config.yaml
head_dim: 32
d_mlp: 768
norm: "layernorm"
bias: "all"
init: "normal"
lr_head: 0.00436
warmup_steps: 200
seq_len: 128
train_tokens: 129200000
MLP neurons of a small language model. Each row is named by its layer, matrix (up: input weights) and neuron, and shows model dimensions 48-175. Each number is 500 + 50 x the weight over its row's rms, rounded and kept within 0 to 999. Numbers have three digits each.
After each neuron's rows, "fires on" lists the tokens most often at its 100 highest values on Wikipedia text that the model never trained on.

L7.up424:470503491423439543497438473481571453530411420505433521584475455583429473536573502521516512387452483458476519523543459506511532591480467463436611486486478412475448554522453520485506543547522426630536514593484485442445525416460624437525589490539493477497518549479484534480531532549505447539535479516491622455504556519554443472511459470530483572544395573481448513497418487540465435439482
fires on: ",", " near", "ew", " New", "ft"

L7.up600:499544499449427515531492447416504544509548463440482558494550592574466484549463566430484510479521480471493359503579601540560471438562486499407513470503499463539567514510435481536439429482445526529587479522544416510507493498562513439569412447580419407488521463481448485436520478480492454512505446480524470579562446520559513514478492507570562460464587549527556511574380568466569528497499
fires on: "in", " l", "\n", "ia", "e"

L5.up471:527483597564495454586453433497461472559526478472452560555529502528427533409472517548458588499488470518529577414497527523504485554509445460546497522514527457484543432480540568489440480511526417371407474458507425485531508517535540553413475513436469526421480554514513443530551460486530504577473516507601506580603391578510553425498523497475490549501447486411512393403543440497565539495500
fires on: " manag", "ag", "age", "tern", "air"

L2.up352:510533564564528511464566536433585505515472487482541520459499461415567532455514501507570516495457499576499588512496462549491525445498515462481604385432518549481540483446359476478554472471512475565528402514593410500512552426432595587463424467438485444478473464534443473484404380500467568545476455559502485408524465432538555388482498511523498429550534537509527480582468470501456437596583
fires on: "b", "ur", "is", "end", "n", "–"

L7.up252:560514415535546506521441532526549501436434502527476478442483516408500492502564507577449557529471518464493518499485453582442462421502469488491454500505568416526486524590393535545562450499419467637439519452452535554447495455444479560522533467560440473548534569469510511461557568464448432456487524569489557462503481545628460568549494526496463506456467472623503479533534516576484490510486
fires on: " ", "in", "us", "el", "p"

L6.up703:440519515443540491514449503467479570602544456480549488483518541445451550545583457559530458502421444467516557514495536422585565501424423484509518573456529483583463537573563479440518400531480490470444634559436466535423551406410454452522476533530537556538482557540478512493447350503550481570474556480510522539409418527485469481455499494564458464510404522539509478485435497483555486402511
fires on: " d", " the"

L7.up346:388595512558499478507598493418567452565543471473519568467552549515475455521465437634504520414531425490499439552518585572571535548488454513506574525485540404547529483444491472562499490491515432497442432541506463467450519507457499497500507471547454493552461577565539465604459443451545455446543531444542430409511443469497481460452517494530535546570538500470472523481510397544458553448501
fires on: " r", " Pl", "l", "pl", "m", " pl"

L6.up387:559448501473538428488425434527560490581506579487416470616476551442493462631521545524471535552515473579418465538489516565461540546469421473491513589522467450581459530422478519482482463524500482592559438442535524544560508538512509449551486520555543533486538470568422477587592526418510463547447481457393448472509437457468517551457573501467452559513488514493533578561519441545591539531551
fires on: "a", " K", "u"

L2.up545:496479440572407470607535442474456474494419468494499517511535480513519573496470553439522488469429540482489488504527481559551427478522501502477605428469551464512493558429518567476462545554527535515545492534465521490482537488512436510484505533500506500546472552565489471401597521542485428397505415505505421531594565433431568613488465578499476516551515459455525543464530567477499468517442
fires on: "\n", "in", " det", " att", "ron"

L5.up225:457412520517561454446504526408596448489575539447557371495490522399439473496419517549523558494446461594435448421488491523474459429609492469483540471597518479453554514453468472505419613530510451500461488580568382493403515527512491527491581435532412523508450571583462480502583480478441512554471556477506482428545477483502567489478484467524500450574407519490457584474518418510457545558481
fires on: "or", "il", "id", "qu", "enn", " David"

L2.up594:428531458535565434520477527616404490414489507490481449588462477520509474452543461504538486490458484560514482607396542486512450543513582471540470451576464417469457458438613439456456524537576503512446556444597505415505499497465581491574458475529590462449540519549573458558543587460593483548514557442594505451462467540474487551486471483453515500453386570525551466452491528546596486384469
fires on: ":", " rem", ",", " Tom", "we"

L2.up13:503529374551465481554512487438469582465524513560476490431397475391492503485614553464426466425524507565543486545521558563473472485513496425517552497459429482557579584546532477442514468456418544520468507451469429551503461543428554540587507489528487568514484453606486439477500479522510543470435457532550495559418448512449508413528543471544471525553410606555481578563495478456423580476491
fires on: " (", "ent"

L2.up403:512502518539558576530553542577488597543534448523478517487503498438386540574489465558439433483439403498575547519406570552519534439479494455502471519500500418519526557445544570514528507478442514460358525469415444470501519587492455550522611500513575452464468511499526486503458510476488461520403481506539555514510399463461458373497556437528478510539482567496469497527467494441343421505575
fires on: " a", "l", "k", "al"

L2.up168:547580446507508455521533518468545509582551562588576522486499511530477477602502489470564455443506509563554397526506545478436551468538507483543494455397449547528524531490402545465534499564554406516497530492544533454494562534478535432509438473500491499395464555571508543493585504492592315505454431584456410538606505501471507519420489497516535482504472579554490425389494538462427508529497
fires on: ".", "l"

L5.up660:501455495484447539466448562518556523550443553480535598438494464521432511571531540477508444420436424520506424514474522504418575425447477568421576565544522443553537483472488537521556503517547456531506517507465572511553569507445558524446597467490546510489442439521446502427540514462510446462527491425500488537432494550452530424408528489464495539499570503487445499511501524569484438597520
fires on: " |", "|"

L6.up176:459457575434518472531495509558495489470546517569583500545592528550427515450510549528559525458469551478484495513522490551404481467506463566436432594607574393437501549454515450520483528542435511509479493409548506436456430510471459390561517392486496429445515443548535461543590459445544417565471474415520521497466513477441537500482504546510470476421600486522419476456534563466420545576582
fires on: " \"", " While", "\n", "ell"

L2.up366:564484483492529574502582570495599488506558473413567464541545444542567476511551463434528497453477509387441537612509499609501446540530537475457465486459425521518506422489521440488551503453599511479446504375512464546524534456425538549539465521484501438461535532458546602468615497495565544469406475555488387529533454507498476514498452519454507483548514539470469387509441476460550595460476
fires on: " more", ".", "5", "ore", "4"

L5.up385:525498593456483509538556516475454557494510467539535537527505512471472525525524438586495611458435548562431494551559558564393391487535435380529527506533457475473583440570430540498431488543442545471489537461469534444586447568476498499531442546578552421406590503434572493442588597484594460515517449466447465447530471416514506519547539476505546441535468497525538479478509479461525417411495
fires on: " =", " I", " sim", " foc", " '", "ep"

L6.up54:528487527520569541601564497461480490576528519518444564431495501420529469516502534474463567461410504404512481513534459517474519469484401546446556510543520482576563591510621476487526508622491480458473587506437486491474499514474507484445560555493612466460532505530481528386501499400519563532626554497556527376489538479473436477579513502518494485602510505522499445479482478576484575462489
fires on: "|", " gu", " Gu", " do", "id"

L2.up505:443459463465496455609465439485453432488544569491392552508492480471468497578525542489475530425473456421496566436554484510530521563612448622490483454558559462444495564540557510447387482593387431488517551457517547466551509480540517501500556496467439444443460533505538544476467530579524553436440512486450465624458478538483425471525502538539528516511517513554465506512445523472478512543572
fires on: "\n", "et", "G", "y"

L2.up653:520588460531550475491452591549410519532473450503508488562483517456458500595475496572562495437490391509534567478356534429433551574512458375452451462537458612514504515458513523507474544571477512464518507436507589571487518548499539485509479530515560585579464398544458426551489430479526509582488511502527534512382418549536560509531524579545410469486554544481497561500535438628548491503449
fires on: " the", "ib", "ed", "ing", "ated"

L2.up662:478496521428603462563468406494566439441365522428477557470547484474510429527437464460464505405521592504458528536479540516461509505560601522451442559516546389569433476549516480390487519499568503533518553585497513554497468451589392472472592513450563478550537548513452458384511488529556450454501515446435538474501493494499433524466443480494544534486577568463488512501540499595520491470545
fires on: " S", " s", "i", " In", "In", "on"

L6.up234:554483423469480681547481489466506511480546481567562494468555505604439505568467472540528467459408465512550547555524473508489437506470444462534467439517466542580490494515518461558598570550590460485499467450487521423473547496521518448484513527452472489481504479530450436480593480419549389458444485479485487439539544471594466539452487497447523551452421513513478499516475412526442412533529
fires on: "'s", "ent", " l", " Mar", " Med", "ar"

L6.up18:485524505551497510531563507509534539561426546529540515518421496413517545466513498569548537435503584534492453623554443484571555504597538512600450427472577487522482454523468454503444443592467452510554462575486568477468613552442512550487518440553462481570484560589493498433481437433486494502460446518485516627628473494466504409493442539517541430503535560544497426477475523452484447579502
fires on: " He", " he", " conc", " curr", "c", " she"

L5.up313:520502363470583486510425434545497471580508562504503466512556389519573549544480561511534477504527376451497473517535464549538459514476599500528490567528527486534474484515489461541555468615442578477451476462504533524464537480512459539529541454416598597471494420505518578497549570469530449534496446452549486434542475442499501525521474548538523513620480496493462512545529567522515573570533
fires on: "==", " ==", "em", " ==="

L5.up522:468460499442528501425562463485580517599575488527539452538522466466510494470494510483548436475520468576517507423535476567538537456440495529541453560501496598631512519581491501480449506500503528498591588428576526549592543455423475434567522472433511522478530440599447545535554493527506453424511475485494448525554476524449474430477528412443537448425480467469508527431387489631471532459534
fires on: "\n", " two", " F"

L7.up558:552491430405506520450531488454476538547507559549470521477547510481557594538482549551479476526459586546493493508548563437550524467506431454492484461476514428417595414488606566528533553575467454516431559547501516563496507482493550546512452599403633520532504444439486487531446447586480522469561512509497477563363562525548493486419419488497426491523497411547488463465475538406463484449526
fires on: "\n", " %", " =", "|---|---|---|---|---|---|", " from"

L7.up58:483535539554429553416536467489488474540584439523457599355487478354520467486586465440566571531498565473491467491489512562466520533479521399485486526489538535568456489542450512493541603445450509497513542546499467448421479455447371568490433462569390489483526503456524467451536539486453506535494466534513424517481533569575547488502499523537415462552520434485535527597466465506462459415462
fires on: " |", " t", " m", "ies"

L2.up173:409489525531575538649599519506375472517419462476445473562547484478525581526481432469444577501517520451575422516422520531517514481457569483469460495531532482510661445472503545516488515569502464457502481472466542439516396521507524535503506471436486525541525558603602564414508397491511556555465472475449513496475511517452528480449519477459487549388468438600454545458466452514435488520502
fires on: "\n", "2014", ".", " and"

L7.up192:514469402518521531511443559504493538525560529529483571396590572494437529470421506522581443515489496491463596438529543461453508436421469573477555452452483492529501520420514511524423486537468499553495439515579509437577522405483468480527444495501539519476420481534525484507474449529329532357669543566473539465523483353516546559553459547596458506372504505470503508474482490454496441522575
fires on: "′", " (", "\n", "°", "−", " |"

L2.up482:453569473467478548484566409537424514483526534560517449517498442457513566463461467525481653407550463524508510503413509494424568507566571488491548568481505420516518448526452437494523454504525468461477455379468536565486601460563495470404378464563472415558518505527524565478547472493515402553413500493446505489383467556531476465496502462545540494529468475473479555437515500564465512566466
fires on: " to", " against", " on", " so", "hen", "che"

L5.up358:512441432543462474491575491524473467512491469502519410515502497566488490552552519580446486461480460474426494546426537452512495576537490520515465508508448508498596563446493501539505554614438571474519434482391476484532562503516423492532495416552531554420349522478628563428494530471538498479451450592472504514474453493501437470493472389544555522453576531485531482508436583439488470555485
fires on: " G", " Pr", " P", " f", " cl"

L2.up247:561444610457485556567501424491536472477502530522420454425525466454584519471527474563515517447477604496453406558542556481455466512440565521518523480398453424456459588584429566487581421583529502498504488515462519501554466534475443529511500542484598492499466540589528477545411413609543484468445472404554420530465486488482467544533471423464436490479618442460461480436510542552519454463456
fires on: " the", " an", "and", "é", " a", "|"

L7.up28:506570546465534510517476426476479546588600414490542489442472441597455593497554584535424427475500552549585491481401507510470498523554513524491516525447588417517506527531555527519512468507467498486485431549591442498493408521522525454572533441533456492537502548512466422538523403457561434491542513557580437489548496481508558467548506496558458408439465511574465426560466510483435559422431
fires on: " r", "l", " R", " l", " pos", "h"

L6.up87:509510486525467522350459573461515508525586473594471484483472430446430526526501521563394498477494462490534530470505548543469449537484590519447511409504524503530507528529593520416507432505539520436464485490495416467596495471542501533395470451426556503493473472500456564542538501481496612463498512445445481457505513472513495539618496539467466488465487406517452540464463484433502438454473
fires on: "A", " a", " P", " A", " his"

L7.up520:458485519579511510445483504506474483460502479504464523530564440533611530502467444432469531405549494535510561426469448447488494585532477550488490407495551505643536455498474415594519513447502515546512433495421608402488526482442535565489397493458498463554509349504543467428490502450460434532456513529524528489466514501459571481508422559586482487458518586528474441430458546516484499497582
fires on: " \"", " per", " ev", " Ev", " at", "'"

L6.up600:490505469551398415558498420387519511497531534480525535438465360555504546523458526469425534508350437521569605562489530459589498418545511507500567557568468507499471479493418546513526493438387488545427496468585431461495495481474394492550469494492497497589514479528471544500506502552523468556513551552509486464484546491375491505496510538441443487517452513495495502517480454460584509462509
fires on: " d", " D", " R", "inn", " c", " of"

L5.up760:531461498518505574507474545437460549489590483492594532421484460532471432532466421549517467438505563513503464539421584558553553482493539541494521506566590496499500492417450386530550490625446488392409509431518539481542485461475416438549567459473531451441538479433396490514550486556531530569503551499481382486517520423556486512514453465502467389434443555516451416519575474522538433492436
fires on: " a", " The", "The", " \"", " |"

L7.up123:493394544564453556513479415450436503509443524518548410460499424544440506572559409526463522562514543527521527466482540512486522444530466403491573523577449484477517475449546513491479452570404542467570435465552599522599504534506527473500468493514506412472460490525520571457495458480544459489541450514503492556496532541453474587485557463536527570511389501495477587478558488552545535539543
fires on: " sh", " Le", "eel", " Kn", " Sh"

L7.up422:506521527539508558470489475475419455504508498495462401484515461555523486497563490609463407464437627434386534443486439581523471506361504477526520522464542529446438540528554489559527423565428523565474424490432519515482506507493414481547516520504401532506563498364533480577553504506569438514491446488519594472572475490518490482520546434463500496572499502491531577494480556497522459479420
fires on: " An", " rem", "on", "em", " re", "M"

L2.up622:520490517489505494450482518459486417462460488517498460484483459534510514503594583570575483577417546450452557499461521463430468439415479551549511556603415494473429448487449566431515441483430455442520412536438509455440470523500478462496522453550542487566437485421557481491515464447543417478539433519547647462456522512527465511441440601428477430578480549531532544447497551537449463480480
fires on: "\n", " |", " most", " made", "ast"

L5.up33:483509482461444426512588558424471471367537465543498477487521517502488504552492387490503459439481512576567537466456508449485454478521474499462471480508518461541496484526532551458452546576448369518544560466545504438543487529527523498569502557578557483475547471563489514583604546526597507470480505371555365500610528520500436472525480485347467466468550541589613463466494494508692416501572
fires on: "s", "i", "After", " High", " cons", " During"

L2.up176:557555539549451533480545469571484487537589514591626509453506419520494618540504569430520418485496444507514448491503484479511440517588534508556461552469476522595578543493491537541507504490512484495452473479454535451449466472541566503540619548478544438558481596514492454514536429551546470472468584570477447468564484480483418492472488495446444544527479460391403478478510480427551487532489
fires on: " the", " with", ":", " char", " Sam", " Mil"

L2.up476:541492469559449522593438555383408537418507434477561529513441507609494414499510448515589527493563509517545420422401569483479581465503444391539553501511502479552550503472439445403470481437487533548466525494433415602570520492511481516577462491465445460431500519388422559444571480495539538435501522512551500514520487395539502539549527457502474481515527479469518419452471597547499486519539
fires on: " the", " 17", "te", " late", " 18"

L6.up358:510450448582561545482498465454516469528552534406492522612515500424492616354485497502544448564522448466494544553563526482499550438485583477512461460412506444547529456400557479576490442465473515461526486551443556495454511468441485544491433516459418617542524469514521539437511560472534518478415414493513487529573476525605505487475528547394401414515526502516481533603534490582514507527477
fires on: "us", "z", "ress", "ump", "ot", "duc"

L6.up683:447482497520403517500499486439454547352464539553497549495529496435532459438496478505556469524466516502476474520389592436417513507599534460448460479418502531471556515469534496567429510466556480479323459443558516433460514515562513579496426516466475473492473583482560500554530524463454424547518512459425500485522441598559496586365552442525530452470469486528507480430450544550486504532543
fires on: " de", " agre", " Mac", "re", ";", " Mont"

L2.up539:494443495536569421399513515444540517460376511538600488465539649510525562487487470507472424539481546518482478466480504525397516431421542598438478515534528614467529493535495416514452469524481496455431545417473433592435587472436503467452491486515506449485512436450456453485504481569488415483497538382496417558444489455477452509452480445430602548568545419603492469440495576456393556481576
fires on: " (", "–", "\n", " 4"

L2.up128:422476555472498525542494501452445475423420645515551518445551519428501487538486467514467561390473501486530507528534556501612474505462534508495627483542503507483545550509513477462517534417517478578466505523536464417556444410433528560449543431503505593544454490500423494506434401488511454485518408397486376529497479442502539425509512470481437545550502493544476533512538532542479506473510
fires on: " (", " by", "wn", "ack"

L6.up229:574570461422571447467468485470459506465532529459459479516568495501535467517571447513479498490493500538418588482512551498561558512470504585496427431485499378485521557616593405504430437569480476559533480523543467532431475513414487490519462540473486428405480563498486454512503457481514468474525386517445485461487531453492413559537521443494519592557500515638377444457446533514554512487475
fires on: "n", " ren", ":", "in", "ong"

L7.up313:471463617495571503497475465414466451507433612477443466512517449529465579465486400431488463482520422526445577526556495606460557533532515501455528421437499486592502496570553542519497376514467525468450513501466413507521481516532474558529494469434568496494439523608567590441521529467551569456513413464531514571444526465507462414486618469438553489519480427517469546432489560483596447514418
fires on: " N", " V", " F"

L2.up71:493418565521496493576450544491458512510441439506487507576479489428516579578474517562563498488461560438525535531500474520450462533447446500503329477494500476455543546473547550414528494470615529527591439405509362546428457561482532476520431494511622479541430469462455557506499518472513493500508519509459481509447478543543456353412481476576446524546511454481429495518453438468579488509568
fires on: "-", " the", "The", " sub", "A", " Sup"

L6.up184:504481588468587558527468606516525421484622634582481536551511548534550476423515446559506516516580552473489511480568458508513466439462502490548453477507474539595473516548498428461531546430480531519548563509512394378452418514483462553466489493548525436510506479571440379551511475501371426534460500520500449451559479554471482603490456587447472524494466500547434455461487509458473499459497
fires on: ".", " ("

L5.up559:500526438516409490477538445497480473552570463460447553523452467490465525529436594559468629464505495470420583538524538619538479552548569471399508415577449503442481465505583462492531365548464500521518412434585624463459509542506537548428386504458484512493536546543343530501494470529608516406527465499491418497501521482459574526407511424510592538490512470470504420501482537516539469480456
fires on: "op", "ov", "aster", "ent", "ob"

L5.up730:501528508484549384485450466540475492574461478432481431542524413453487532413533464490463528438417551535422448472492461520462441517588450463553453520449499413491464417516462534560519431577506554494520403491581535536520430590468482550483475474475481510508537514504507605550439492506507492626452449602511427560572567592568447523511575450493484588495540405536522463508526410484487422592430
fires on: " h", "H", " m", "h", " and", "Wh"

L6.up304:470473474516550520405548492543448536505536533444472573560582509503497504467481466539457500467490386481523492461535590475451547472527479551447465462487570494490430417488595502406498463469463451441465558484443492567437456464479511469453424490399472409608461519599407428513487424510557561517501463364459463472515479519529541461499543482488527492589553560510455525471520552538545555524473
fires on: " with", "ay", " V", "m", " by"

L2.up119:459454556459515439489531438505526509539523515473527448464453500557491484511508522565455475410459480497498457427445541473475487454550581508411537476505631497492500510579510565561469488405528522439554490474501443566485477442467472457536481469469448552534430531499478543411549573539517469432515521537503429509449524499542440465470549469440337483562565539474418634605441430499481456514457
fires on: "\n", "m", "in", "ll", "ric", " Atl"

L5.up131:553429564544509462546440440456512508430517430528486545518466451467508465544453555519482511486537524488397573480443479556495547569496518588435542455469460538602465439442589460443496510535484548478505567504583560537443552451448488538456550540504422436479525467460502586517500530444548459501448472495448504437567503444551574578496549543453514602538640529500446375459524362522616514512488
fires on: " and", " most", " also", "en", "ly", "on"

L6.up260:602477559485513485511520480478506461452594534516412453559513519537503486413422516486484425522544520477528478559489443474530443572484418507447652492513472464544537558510382548432605537515509495415500482433501451527506420408389577507511475479320529468599581520567484473512575437469519545513516564531493506616510608435524479484507506500472492487456389486487463469473447580483567511490456
fires on: "\n", "ern", "°", "erv", "qu", "-"

L5.up233:437532521548388415540482584501551547506521511482501576508560489456463523530458570544452513506569454498445486521489504488574533577488456544506487459430421550534498507442527550458557554522472486496513540534439474491446570477442520522545471493569477443410428521437514479444533603502543460424460469440557528535550415546510511538423505483473515522470535603544450646407369420480546623454519
fires on: "\n", " 1", " 0", " re", " 6", "-"

L2.up326:441544530653573486529470536526507570517446432472478569493478497458562518589449489489517538493547469485485620469475468468512463469574524453485468522509515515487537422410519522541598436472558494546518422409496544627466531519537558455500452431446525425441396482485471489459396538480461517548472520464499430501597471520544480500503515551506637467565538553540416553537512470405512468552492
fires on: "ir", "ag", "m", "cl", "b", "iz"

L2.up570:540540494434515407523504530432481461500547518522565494518514427479490470482585491605513444484547428519425495478453467457524456478603470530500560537546508462408539460562399587525491473497521545537417381529465450504605571495460590547584543483500439472504451559544509511500451538552471390436514547590453575537432481479581506469435533540509402451555525476499486523503544431465480475536525
fires on: "\"", "\n", ")", " |"

L2.up415:510468468520622516462512533496568499486506497435533514567561528489522461530473447449527447537564590464552463488514526499482507473561574497605517459465542573510474484579497552429453495478452477516533485447552458475508550522410525425398501515489468420387451508500460560531550499478533437534410392562491542525471577467557501523610596465466430499450576569502422583465449470452585532367478
fires on: "'s", "ic", " radio", " j"

L2.up330:494463585517440512554541427440488404545582450499582542624510532496507472488594555477539507444380489520461494446486502575456508523614500528523439542381463571506435449497465496499421559447549496502529467570498508443424546394436499456533575509512542485512465497454411597507632485447445433497522524492545468508498433492472523427446452500462545468425492561482562487515325511439542477554463
fires on: " of", "W", "F", "19", " Mex", "umber"

L7.up455:514458519481556399420444419588546469501597471465456597451501366504529402552457524463406531588567411540456522508579380516487533477456595547553511456442532477535468466515475589490426541515450583522472538432483569412488538560453543529524472452544500498446531502547476502614581576503560514534507512653465538473480553518516503448482481509483514506488534464532564458476514482481525510436549
fires on: "a", "-", " A", " I", "ou"

L2.up186:490545593646486486564509499462509558514496548478473403484587598504383498484422530508415546492542483560442460463524495527581497403524562419413520486570501465519478497566505485476553493520508486450480497543486430510515437451454548385475456418504427539441556458465446499471472488397462454533472484394492516492405425511529414577462580461499525562521451641553522549485502590482479499513494
fires on: "s", "\"", "us", "ics", "al"

L2.up85:466446464546565536501529471481568432537544520530420523459495497503599500475498616481554417470474490535528514508526481495436495456426464515481450503620568535528464532432484507521428456621412428500471494509605528546484556540461363409449650452491592431487531547549577473487470520486508435545472394529554477579471547551546575550524524506571543557481558489578481413485558510542503513459494
fires on: "\n", " that", " not"

L2.up443:518560510529423520502477505515508395514448513471505473534472503495374478542472468421528463488532490583465544472501560494520480436430501516601416550592487487542453548508589506520435428441496503476454524415444591473459452403508538542433473444465540547506483426540481482557513527462562483478531476389454458499424539481473522479433457489465475426439544525530449501480516379515504504548526
fires on: " with", " to", " of", "\n", " For", " F"

L2.up537:491403546558473457566400466557402548548432516562506397625492654516491497461563489492433463586444536500399558459518448527569575536457493500491521519469507595481555531504576424476573481368524545454580462518465490494495451457522542540520453468604485431526442473494581549487454506495535492549415464582614477436475487424519444530473439533457524484611492488510532450516528510523448446478490
fires on: ".", "-", "ports", "en"

L5.up343:529425547558492488581519458541377553509557502562404568502515433454465444538514554526507565420530533510514462503458484587537555474463467450553530471579454564470466555493558394514469528492509516487559469527347449482526469503429494519524451579500470486502525496485465490442375454454530373524501430467542430557500561548474559510550480486441410477551457504519537547511469465502488499509520
fires on: " an", " An", "oc", " n"

L6.up96:478578544623555502469438427483447492476457515535487442496496512437534572477525492466513533539506500495458568429520559577568509540434573540446458591489511513517469426314473558452503491538405494508627527520541507575516532538517480444571426458530502441560464456528515538488513501588539523483410519459438524503591557421503528466507606522504498560531454531584398437510498564403486536441605
fires on: " Sh", " during", "oth", "is", " sh", " During"

L2.up108:541513491458471553561493405421548451485605453543533578586517421508481477454419446556510516466566468451485537479600465568412524545495531442451496450404417469558466450454478486552467559540491451467537528395574468517413423492465559469438544438403544517527470428565479454510448471498489490538568531461513537472549536516507499491454482480479398630541449453539458476511469457450540445511381
fires on: ".", "and", "ach", "at", "f", ","